Part of a small language model's weights: 8 heads of 64, 98.9M parameters.
MLP neurons of a small language model. Each row is named by its layer, matrix (gate and up: input weights) and neuron, and shows model dimensions 170-297. Each number is 500 + 50 x the weight over its row's rms, rounded and kept within 0 to 999. Numbers have three digits each. A neuron's up and down rows have the sign that makes its largest values positive.
A block is one neuron, or neurons of one layer that tend to fire together. After each block is what it responds to, as a language model described it from the Wikipedia text at the highest values.

L4.gate126:538505566569517337494583510542533560439451521522471487460429577449577437457484482467480514570530444473407490523579407505495428455529566430419426499520483543523345444543600427535582574418513555519447482522476476490483462504447481519380554568502554529493533511489395498407514512476515511477456488492452479548529467508543458556506572468510511507548461491539474547494506537486518558460596
L4.up126:446536510544610476466424455462493517538497509435453513565493459518550534499501552538490480479555495531520483516488490481560518491458510558453581489541540397537587539497367466430496575497531414504467532471517627469531473490460468495600506507479480553476490438488498496528452504555511495529592398521465574435565567507418492549535461484546488528588501493428455466521424450505479457531510
L4.gate332:500518567524468561506551505495424477457518486475472538560455437524419504650532471491529454480506488498543460498515422481521387550529435548425559578508502556392461475516401478499515537517539498477516522507495561451502485565531537535414472495538380539448498524481520502517526512440554455571571543530466479535432451465439500455531472454595498535561446518475514522555533567522476502438511
L4.up332:554479507524504521437484500542497399522527476426496454495468471533483451467489468522516488522428513535446460475523514535435522552569452431417544536408507634442490486544482519576565419535532430558442514462520481514472524497440485470493512578403495448391548517475556473437507486406444503444571418553604465465531504478437560424422590556559492424499505507547489494466536528522450461524461
L4.gate436:412466417488481522476576524453457513483533450382478509479539467451481549493480479472407583493646504487461551517480528514502504404526487524463529459518561458468440481443372519490563591544529446498517442395480455483580469535564464525464549600619510504500472533519471516585510496481487454503399471512512513472563523525426525542466586536604593506547499516429490483541503557467544574547513
L4.up436:548471479437505596479476558545508479566418446428509470475475432558472430548387397430451563454503554522568548530413577533504574527501551532465506501557490590509561501378529580530577467582450530510545586486554527465475537576522512439545545602565483506450546423527531519518426503515483417594410539471502400436507481480536457526595493497501486483477501483540552673492434497562525456523503
L4.gate498:532510467531551473533582522480486475509400557527457469569454575540392541441516485350521484498463458528481525447530417476410419472523511505502440578442490509399565525516467519450515440559434361516539420512483566437548357530494517497478519511523520507453455528509514529504476591444448483508466516546479543474569572517477493497439549559415475374413460448489483541439500462423510564427540
L4.up498:468488474482597548509523469445461546499445485527513468488557462511440568541546415419445453474489448556475406557549470517455423476439480428404552577437399492447465533477539469504535538426456479574443494489454560460514365505584464528340571574487568509451460451505473551414488486565532505488494509549516503442498532482500489487492453540515476517455412432510482475439469512404520636507424
L4.gate526:532578508538521493515461530512475490470535484538551526479513476527427486493505480529483496540468455529448555503533518429558440520428486488516563496446465564499455482556524403526517516516438512505478465599507399503506486465487393450556430483607502424540524480547467569556496497406514566497428511522429480542529495461461435563424514535495545517456471404527472500473466548545519536407543
L4.up526:514567514505495507571395385571518370559500468463448496510441457438466472559459523449512483494533583507487572444421418593491544484512470550433514542563560465470502417541465596517541514445410565593433526475529476498535519465575476460472563481594459444449551543414435470521482513566421443534477518420508581508436471454422464546508493544490476523541538499481549486514399564549452506533487
L4.gate661:481547497505537620503534512481467463550542533538405501544509418565487449511440448488521454436534543457482482556462522514484565575469526592528479524464535465583525570417450499537483552497524432487536530499516479580549626485548463411446549516530442511484433514519456441545488478346606501491496561486446549499530466494451508508554469560545477552542564499511490499496513472563488526337470
L4.up661:478447525518478595502490494513423568497484556476442500559528520561503470490401511445488417448513552484511479564489501458489554520401541549473536459561635493609487526472490399473536549414531441422537575535491547500435558475511417387441530518580478492516488435472531498457541491432500512479481552577497537557519463487524531567598515554536497429627556511518477485543471427549392520311456
L4.gate682:503526551509458590471545511569393521493420485492558560499541440491486512431511416480529580489518497530447527478500455374520520420453468534439502560450518565443478462484582549455444487537551531543503564477514497539497571499480625523482499543532513451488532532456431503438511481587562413526576469559446454475621420476546558535522568511590448549453482500528538575571553485500502472514532
L4.up682:450547561470426571474453554504518579562402491526516495528513464475513547577467534465497600427502513408536528488559471478517463466455519505434457468487502530573499423551542561466538513534445529497509567491526502415520501443445507479477538566515459497476504526475480588506538550522506376434460484455377449476474559542520598452486511500487466493530457561481578460489472465542451474468551
L4.gate735:537470492507498522415504552536456490383557465585422489508484487534486508515527611454530339579514575578463505533516429542578480413538551531460585450480456480439468488469424528583517539498497483533548434536450485416459483577516598500489445387512456564540441492571445554476499552450511516429500490538571480482464498480559568581593497528531543509480427556526449494541472430395499529562527
L4.up735:603526410395517485613494429424524448434487493495430486586505518490448555414488558560505470477517565483562489498518500592515524453513555546467510519502537524494516433559536471508560516549528583589499624418499504478556501518472549505525426526512396416557432601467552543554462507353526609517519474431533484458495457475562492506593448441491481559522542468498487556466553532570463539503543
L4.gate749:477487438431562579430458493513517466462583567529538434495455453526475537479518437457556502584451461435457500505524486558536463511591649390437429458554517478575435586519521447570427425467479521553550491582536636513534442445564495502518498481505539485456402456462454531545492509541563487537572579494456588520506433487563456599628523543395461482528530508469507529568563424517429430532564
L4.up749:522505511457623458595437447531517480490440531535497499481460474457474530491532483510439481573553449528570468495525436332506467473532470516392540539496492610521456498440379435520502522514551490476493463492412514485430476446442473485504522532585374501550484536517557473394527499462561523479447528554384409526454509509479526417520432416485463557603417437489499506424519542471555496535464
L4.gate967:475533557520392576410514416522445438465521500463530562479457489435504425547506473548472402496539560424519453453477406448522443484399495494438552501592604552476516472516507523493472451567465425601492496469533465499524438464510573454480585515536488527475470471516497561478484481478452483491467561528445525581445405510478481433549551487496539509469447421461512538497482485494512459456550
L4.up967:418387413509570532519500635494502535456568527515409513525553452568525520419450550478576577582551490573513490537520475544483507454581414451539497491455458491476530477443445514528471567431510526479477465403420477542484392573438500547486437489531540587424425538430406435509531528479504434547552428492400424557520577475421547519453476478576510481556490386497467447501524605549424494516508
L4.gate1043:508509548583413524431486549506528544484519534492454585472446570433514414535487454543442555480510501580407534533517513538523507493627554512455503429491477509588573512487568613462400509552495562617456577589475501575465504479468425528401510466499521446542451492464526432509463557592559417439551474437480447587528475465548447494478490524581474474533479443552466512609463566459430435447418
L4.up1043:514463553581490443527472598528585511498496512495475511559444507441453485469414455459397546411493502494432463526531484524495465442541514535330476415430413514565618507485536566536507533565525561598463465528505468535536522447503458569443483493517504481473485456517603462493503511523439450484487436474533416526539504453547427469505518506505497506476458524487448484546455534501485483526486
L4.gate1092:490517484439508512515534538487456528523388376527413525468576411455537487560527543415516511474514464460455537533531480507496522475415454590458484534461512528567633470502503471522485479530447454562433526492456526472496514409461481532485445525509443503513421453459478503587573464465473469490387533508530467515554483475473496542434596441476490544482572512417579502503478538462501532471579
L4.up1092:478451504431543610536481464503425489510471562493470460455525544504437579547478418415473438462546483512394580461513484516488454531414515549456509429439544523550530491485549474526483492473456587514467450444464515454392476513461547525565464431537454542487446423509558502537587531534532510436462534530550506462491353398579507464521474455398547607421498464473511521476479563559413521511573
L4.gate1109:401665428525514534446588450538460466456611486507568606488560547478400563463523595485486574496419538519559619472483452510521527551478393472504511545410533462510511495474464555537480466495485417535471503471464534537472493421498498447495453572498460443520485483543510498500537454431445572516513456497501511441478392470571498487553512468458490493513519498501612502508462413582561498560464
L4.up1109:400599466521439494499599555482561463424602473445609526537628514482534519472559421521552451525548513493465548419451517548519499577497493467512468519497530458543486544463421502529513461464475447472439456476434494559580432414430533509581539484557476471524408447500520506517514458500510501657532438622438519552564570511517557490530482487486519507447467461502583518497473461469520515512492
L4.gate1141:322544580522510517521556559531546459605516486474490494412473467418489477514465392468552466557545426488490450532551491453477594457511512522447412489457500532528615517500513465516443451496495547478470491473479653536485472482489543503459534538516472527398466451540527521559389513467536484532480518534467562556492439513545476499477513538449506511583451545594503439472510562458404505405499
L4.up1141:460557601490463426463572521487475516513475503545490517463516505373505479528488447498504504515510466444383507513524352525518530494412518451464513479593501528528505486540547469483479465461477522511452504501513510492533518486577559461471450555544471549496482420512508497586428529454527500518521621512491509676440506495493437520529512581599511499543541461510481521547461472476396462491530
L4.gate1165:462562429576388481470498549579520491506514526548510444416374500558554456464488533514490468588485460555487445461498466495522460519523490529494559503529506517498457445578479468585536448507495530538384479566556422512522503475491448418583520462561441488475607579467569537536559564452488460545542430467489394530583527518482453518536491503593472479531452513546425630476472480520573588434546
L4.up1165:508493445436436424468481556458545534514469412508545554590586488476516462486552437475412518496590444475480418473469415562443508452511532536491531526491492474552551565579537505518455496450484430481605504549520361501487476498450526445413515535423586556481459485494524390534468399485501380564531422467540520469584427511535498486534422487514529541602493479595507518513433629541426507504602
L4.gate1263:498547535540500466460460484537571470503554492463390515618502544503428549477693434521441527503540573580563483525460503463532482503509538592451542506516618466499562499555498503502433425463506500466527575483535467504474539492521508466538493520470530458473565532443549539481491455508531495480450501498578479449557501397429560477530532568627574519494421500520471652580552485523428545461491
L4.up1263:505452620484451506495504455464509518521535410453531555479485539496592413466458463430478597526480549508495473524484500498476542469552599504506490475534619477467505486518542515462495587557462542432514492510543477527508530526493513531450512512567469539505590504526435449538512461448599482407517482588477479437495515548488505561435471468527548566553465507444477408531414432526488441472520
Responds to: Decade digit in years. The third digit of a four-digit year, right after "19" or "20", as in 19|9|5, 19|8|2, 20|0|3, in dates and tables.

L4.gate58:496502518548404510469583505573516418652490454407444443545456476502475508438456512437452433492605468457561504531525565497484479508498439519497505516564582460465415528489492478480474436452488600525571490609495571528511553584477509581546462498535454457489516539447440523514575502456425546546508608459560463398464445446429454551405498551513489540563392538495457470437464464485394432464560
L4.up58:490503560416499489490560522464564447657468421467458451503473428584473474522463492510417506492463523508608483495461553430478496548501500508498461473439556389485536459485478434454507501543445599471471487537481579522487564418533477497558433507527466483491443505452510429431572426557555540590494529537506495515469482456522475581448471494531499508569411608531526508495571510529511480519430
L4.gate217:544500506548532500451519520511509523388502432599543555450450566478505490505492547447545481558561503538527435438487492484491532537485548479562546479482495521406486429534485531413561562424427479584518552440500403503570547552466523433549579520451564587533468496506460545560594374421540515456440471436422503473481465532510430421566478536441536446519357494531517481430501494519435581455610
L4.up217:538549620525499545455536470531413583416535417509579533443493543519470477511467463495499443493573550561533472403451463510513553517415473453443486585481528541550574515467574589490524470549420475516529540542493392490540544472422528374567462516392558547541542567497499475504556390461456577531587486556614539589393521488568477517458636619501535536524505493502503452642551470481442538522462
L4.gate226:411495587454481415548448480539433457546540522467564507456492572549489561499529448483534529623489361505551518553471550482540552577533504460533501503570535445517440491396549406477490467564498526518512520397427492599466456530432561504471515616546527461504532512504495611397507581526547521485517445443378468554421531536488506408486518507475474486491482503476454360446519511501544549586434
L4.up226:512542395539582488445616449572482359469505460418386538518417531496486469476602490547494609555418417458563628552447441511397498472550480527489481483483549471525513505490508562510435467489496445534459547469534430506521528422482549504561485551510538435544504467555460470456532518606561489491479470545432449485454554456420494457459483505445584454520545470487415503510501537523404559512513
L4.gate291:573509552516495499428463552546468510637511546501532467520552511468610550537536473541555530460515427409589461485498513633500558642545523537497494521445540401538495581426504569430504558537448458502601526576485518481460559462525472498480543394485450455390527503481497536509575515537460519482493513461458482445503428455498593407487550513430481505447511449486464549498408508494536528482514
L4.up291:569555457544527565485474600507518544545421558498426481571448509519461471483600508428509568510498498474477442536534445541514511438557524496519460491465518439534399568433478463600486434369537510407514485449470534492564421482404495545602449497450600479620521434504471563469469506459512567535515540462521381443553613513474479525453451523539496438452436510480550424461531500481515459531516
L4.gate404:592487504521515565487475515524484520484517493550473484584513451494481504600558484524488494501586503502451419581465473501464528450535584595581446554412477477508562555608581481451434478516493544558489491566459449603581478459548518590483556455567460546573527512481567557402460469523498533420411510475449584549510456448550520481519483430530410536503410459442455559561534494528396515542506
L4.up404:548508507525513481515547439558512652440445478456563498454513519439528454456545531465492536530525454470485522448428528503479448482476426464480503435474570512537449496487515547537530500556548488504477627489531460490497489534457454540466457514504595485497469605443484497441558535483517515527524477541489576469461465393484435537490367470442580544401348436603501559536443474472441467509559
L4.gate494:489468527567529568468426538470446423409437464495658551508601525507517582459475397428464559431429391525577501536528592465457542474474470412482524471551501445418468464448509545482480354533573579540457472510498434482418405548503532538432480540500540521548432518531495554533461431463489497528552585463499467508510419454475521478550436510503533496412426518531493508500521548517587511491441
L4.up494:473503444514501581528470512466417613452544464472537474458503478526549492501511433481577427525459438445519536499574460487408543486374462468472452497502441503500453438462523668534470440488539532580478469565551585540478393458524493555512498443422516539548488503406502528534544449501500419514548507426390445505488583519591539468542490492456505488509468549465468498433554542590503526437451
L4.gate576:485369499539504549467501538483409495395476492544521591490430568522541495535472541507546540505559481524395444544495560406494481499477566485648465475470468463419489543373510518458491510442425568538473540534395420467503543496442577439495547425460555484432559516500490539471508452477554540431505505488443442489508485539538500496565607525383544471502465489491537512438484532556457508460569
L4.up576:491399530515512519417510532478479511378462489589572514508480587540549522531448496475521585553563439542405486492513492424522411474515537511623475458452481459357537484464495513442513537454458576580448548465384382480546578514460504399532544426470549475427509507490438527457539440488499510471452487520505488466616494541516529434571586542407492455529469562512572525418443479524488426490526
L4.gate619:533482563438458582415508448503435472468558414531608487493502439481600552587518488458490513420547529507422543566470560488504558531496473492541553491449512418534416514557525483439489511573391507406461487454413372520597609522505470520487548538473497546426563499482423508580554503390554446541507657553393468574534468445543459512522539564453505520386459471536495509470450608489491454463434
L4.up619:535466505601547576428483548542498597488505540545551481507538428452583575540514499472511452491480589484508397531445608427473517552556478498470463487397568471491410492518476553458479466513428501420425505456404432473556572553531496452509508461511448515515542467440437518508506507434560459484477654539506448589570456479533469477591464561500537507538563461550482497456440515481422448517485
L4.gate633:513482516487514428562441540518528509546481472446505473564439477557488409490587514500419471519491446567518546466566600365481521503519428507548519512463488542445349456519466510453546461542432482539591517603377447538546544594441596488563528539576509453473431555466544518476472538516569570529464494514511540413582501606410512538412536443462465494448495432432551554446517466383427536437474
L4.up633:457530418546530499502526551512522503514488563547458561548431465467494451492535395462459563523484458474555554574482547430589518513588646542534414579431481450493510392592600593428491467469481516546444517632463495525529441556494467493496524492577558508586495578485595467567447502555551570482550470532581525447541503619462467510441452529459447424489523599501464559509549516430518488572582
L4.gate726:487487569413447551534560568477493533396548473539524490489526462495446463550489526412453441603569592540524473545425415452563531427544422487510387470527430533481561527481565442476555575531496548506521602550494552496545567562603461455457556539485512546456463517605440435625567552479496528450596463419450460472458554429517492459473551566495548517523499528441522560483560502371514511545525
L4.up726:528459535458462490540586509549544556390474509473514498506548559470489552521468426374456440603593574513496465524430510437526560484583555441599479504535497482444530518484542474444537531512543569493525532515449488506554575607518491487452512545562511531468554573561490439573504479461542537476641464438408491439453547480395488477515505478509544476535478517483519506514535511381400501423583
L4.gate1076:595450478563578562463536464410549546399479476429502562428642501506479453459529489467501443571481632489541505523513571486524487459557490497551448487488541457616391491449539585546549520497549509566543486479536535462552453540548467570484457506519551548420536565625453508435407489527487552494403500476473535525452460499528571553548563522537483608481514425509602482477442618535432547533541
L4.up1076:512392558580559583507494461549501484465458522507445422537462596571495478472478426486481572534458497578503546555566500489519416453498511414458438485499544568452496532497507522455444535475510497471584488506566498570520522490466495539474505604459404476505426490462485488583407502586551625468529463534495382568556435480514538411530430536528594443458436541518524544521546533507498385519471
L4.gate1085:549540417584495404489427586527528487456438429503636527453569528546439503450534414403481508616568450569512431595418484553527511437578494490532413496494526490455399483459415537444485513488410479408472502582635491469550509518449531416449554513448523574513535552535479521494525525477501487432466504531442539446513470353508550515526519531545443552607383467448494567587452469552416528444478
L4.up1085:566535476597549413420383544547481481486412483463517487542488497476515553449492481467437520582539549468537463596511550614435499519503377508470445513543558439533472469388411503448452604479575497577505502496500473481556456475408510431481554451443455604542559463549463478509536497388433433534482537589488543485537444442512522489509469504493411503492439512507429516518468452532456545457491
L4.gate1116:526460474544469538489521477485450490470458478509523604501524441499546482587487402521449462420514479449556504450507522540481483515553448506575477520504467468534404474598555503490502508457486526404576490446507427478459525569441504590480601455472552536429597478419561525447491464503553539490528528509543487440508463473504494490496514500452501456539477439493469453552444464498505526522534
L4.up1116:523515406450565549424423489476526475442571520589483531482453431492551609594547518433559415440492454463482534517516519464502575511609397511499468568467548446493512459567616465553496577459482538455552589477524488574473537497446535518454420461477475521507595614479509569451508453558525577511563474479582501554457473468562470514410470549433470507462515474535498578436331445525472465492460
L4.gate1150:564444460495442533502532517520577444591530538557489524464524540466485512432473465577450512582477584566527541469452478579508501520506505500533521575510516495510429570529496575377487523522464426560548516563613542494538598569505489559414518519460554516532520545422448530466551552536553474477416500485380573429483481598496510490466514466498445510503537504436474484489473508513541522423504
L4.up1150:549520458504403521461470473509573488564502548539461486410542515544573515498428461462422475539468585525436528503519525524464506454502443550540475508597499452521479513497535506416430469526466448438524456543562567519457555453434504513448482437441582514536542475402464459443591533546472537532519509541466532595551556579545440583542521479419505427587505495472420486554435508545509483440506
L4.gate1184:448495532544559477417567547485491476459518580443448588534442462599416498466492534437463479579535499487602585409509586537516557487531515467406410448468577471598479446527488594573517548529566490553520476454492510610504438566482490469574587487580506521456497524488401500601461515468434475446508534563511544478538463552456489516516388445420501572442443431406486440502472585501495463489536
L4.up1184:428546500588503510465537460562500535565510556416426552445429439601449483463484520444471494527427557462511552429507641538469572496513487519428441391412567531497479444529482591548476499524563526516537406485437472603536425579526466501499615427559507503433509543516531529581518549522464461507506509547540521503525504541502492539522378533518549519481400512453467478517476623522504418439480
L4.gate1221:555558591461479522489456512433557445480523468499352491450462523512517652457467510487447458573470463518541546503537559471478559419526501520479426457536533523448449468523503602453533572518524558518506532511507488505544460544513461428554589438412537560571483490595499619502432533534536522520538557545445585421514421466549491502500477486438528551457408519476474511473557520490434512531543
L4.up1221:454571608383504528513517522476478403540535511442439503426511463493492606514521439514413566613413510537474501558646461343560489376574513516465383487470565499442516505506519562416523576491483434544505556501435452472505508488454547477482543462363494516524469530563471536476629548501515489461557462604478488402540476553479493510476467537467452600462381488458500534565435515470454507491579
Responds to: Table row starts, sports events. Mostly the opening | of a new wiki table or header row after a heading, especially sports results; also 's in Men's/Women's event names.

L3.gate146:575510434591506428433660476585452516505552452515609429485568559386466510451493487527496440514551422595472490531525477496514555536564488478537531522523434372545462490542416472425519414469404552513493564510573502494449499553532410469544438490449472612556503500535468494570556553497522524453590549494440540548443515467447498487454536605511479346465437468524414500525463479480505570464481
L3.up146:506530475542457457488564464530420514490514479514608487479514631480421424467486543528474501500573510559499432479548532548626529555605478474489583538584453443514473474531405504424560422474426522584475537473492490534503473556531478502544457575510506557603481444478492593477488517450475528524592422474521563472514536522492466554559532416570494380500454462497502541507448409492473559460521
L3.gate637:530566514511538461476477536459444483498565506575598468545440589396447527459412544437468543524556500524524437424485514470537531531512498473530414371529477540444465529422489491458579470479427507495465441504486553467536562441489526506496475494545460511563546577588401523491487491411519600517435507437429476519562511411571407500532508537483519443427515505539600435505511437408468536442495
L3.up637:486511542544542423474543544483431562460446590551557487533515514330456497469506532472584488541520478590571453500463425478431576563465465512540502458501499388510511533445433556497503447426412487470464458438531488379553627410510516457475514544549521490523593516446417524488493470443580597516491482489424468485501462422549398440483537562499547480501476534490545489524466485480597540478508
L3.gate671:496400595460460515512609509442503474502444422512531433565493528556471460511531614470533440520600571541519520439478524581467528593493542458514591445540509457557545535503490476511551423455476398437493495527449525480414540516475479576536503489559471486573546512508451453455517424460508455452430541563474530360575472545491473390522461525509484476507487455546544516503492508557532401502501
L3.up671:592509412524481469522651500449465476467490586541477434534485503501426488426521493517499493532557520461469569563482530543489507483562508453523543544488582392607489539533519523542566392428439458500525441544361517511366533510516501558565536444489484486456535535508434499526516484508513553491481454507472542527455418517501533392608483499561554569655561466574518548545515521559512509505471
L3.gate796:439549494545434450450521460494527417475501518433469533494562478527512574468521473500564516462497473500479482547494451518507584571517535506487497566481553463589447554531550536546517430499475462447370528435479496525462491486607460526543508540513514449425608547495459384489571494508544505382558500522475563567539505489533421519519506510500469614504505523489462518466520499643562409502399
L3.up796:527561449565406465495506475491514498530517496446499503490561457507573477438481496419603478400511453509449497629476460622525516510471535541471377470493519424544479502494550518518567461432439434436457554459417534462548566515509417529529485448520566487500549494464445456512534551457474499497527510535485484523563498488526492514477463487522521479504462468521407460470519500557587417504508
Responds to: Table and infobox delimiters. Opening pipe of a table header row, or the colon or dash in infobox-style lines, e.g. | Pos | Team, - Years:, Media type:.

L3.gate295:519490501484469595449451559490486508417411456428474527495490421501486444537532596507452550443536533454538493477488616355546562489545513541457446591515539523470522545544541525467572493489489441486465503410553454495535501558556557526525525528490481496511398607454489569582525625467436544479535482553512441450411540471432547513562570475471524487487414435472489513485460509552520522541459
L3.up295:447515502584565481585440431540431482434472530478501513483458530551403477578474477498495477524463486554533388499432456495553443532411447543469497436525490503557479532468537429536473487456522475510430549515533602494398379480500495446530465544544558487437483510495519454448518487439514491549489473533528599579509544389541488525457444505457570537508461446515518553390356504603452450444521
L3.gate403:511500553519499537584460509558503507467480547506638462532562450435467526500393462518448472354476541426455384466497553432450488459520527449454499508440505533612540466478505339469386489523450443534453541507474469468551571519563369481377531531540482511532457427475536493486553510386487607442591540610491552630501483559424523456457503574404464487556479507509431575510491462463548466372524
L3.up403:528618479521445530498513539546480638465509546495508459613440429571569401510459453498489508425520519547507487474481525499436507493461558437397475472497447574478565507463485412434413602456533476526418554525487495437513457535504420450468532496553497500603492428514499533537486503477419540420600457566546531592495522463517487549473458391493460497501492440511429534538506412544459477417488
L3.gate477:449373559528537544468537465536541491622477513515454495538495436570498489497469540508526452509571549619495477516411355492508574555409491461504507494484588555576487486484487560523463449558483433494519539422549507395474515479491471472506559455446542487508514573607456512451496555490536570465557489530532504474573480498444486452461462485482526563589488526448442473481410532553515559460617
L3.up477:458498454574526582510489503489541567605499457466515433528523458550432530544474541525498403493511531558502470456498484488538477441428534491521512536434539528527482444524476460504572509527451531509568476448500458475538532451516482430501517527478551529400488562581487555529457531486563543420550490568534476593530449440506464485415503488440470619581389516497498499419407549498477496503618
L3.gate547:453525487522429437520520536442560550429504462461379404565469437525463479472440627508469442411540514594472531493534486405471453556513477542472527487462533516545483524559440548622495506479562447535556410447501454606501537499505465503480498509493464565483496568520492505497541445436481564407515514535400557510478481492403540462559475459525452529496409408480470508498456528526427523542536
L3.up547:458444608531485501509488410512470514555427460494536533530562551515496606501470414403497469498537482530474449507522535484544499412441535535474469485500488597510434499481462433541535482511516510581516559526544600510454502514446488323474555483542481541543449428560547508537546466457561529440444515548393524514528476470494528565457429485435621482586506516474431529530435462550517491442533
Responds to: Decade digit; kind of. Mostly the third digit of a 19xx year (19'8'6, 19'9'9), and also "of" after kind, sort, type or form, and the colon after "Genre".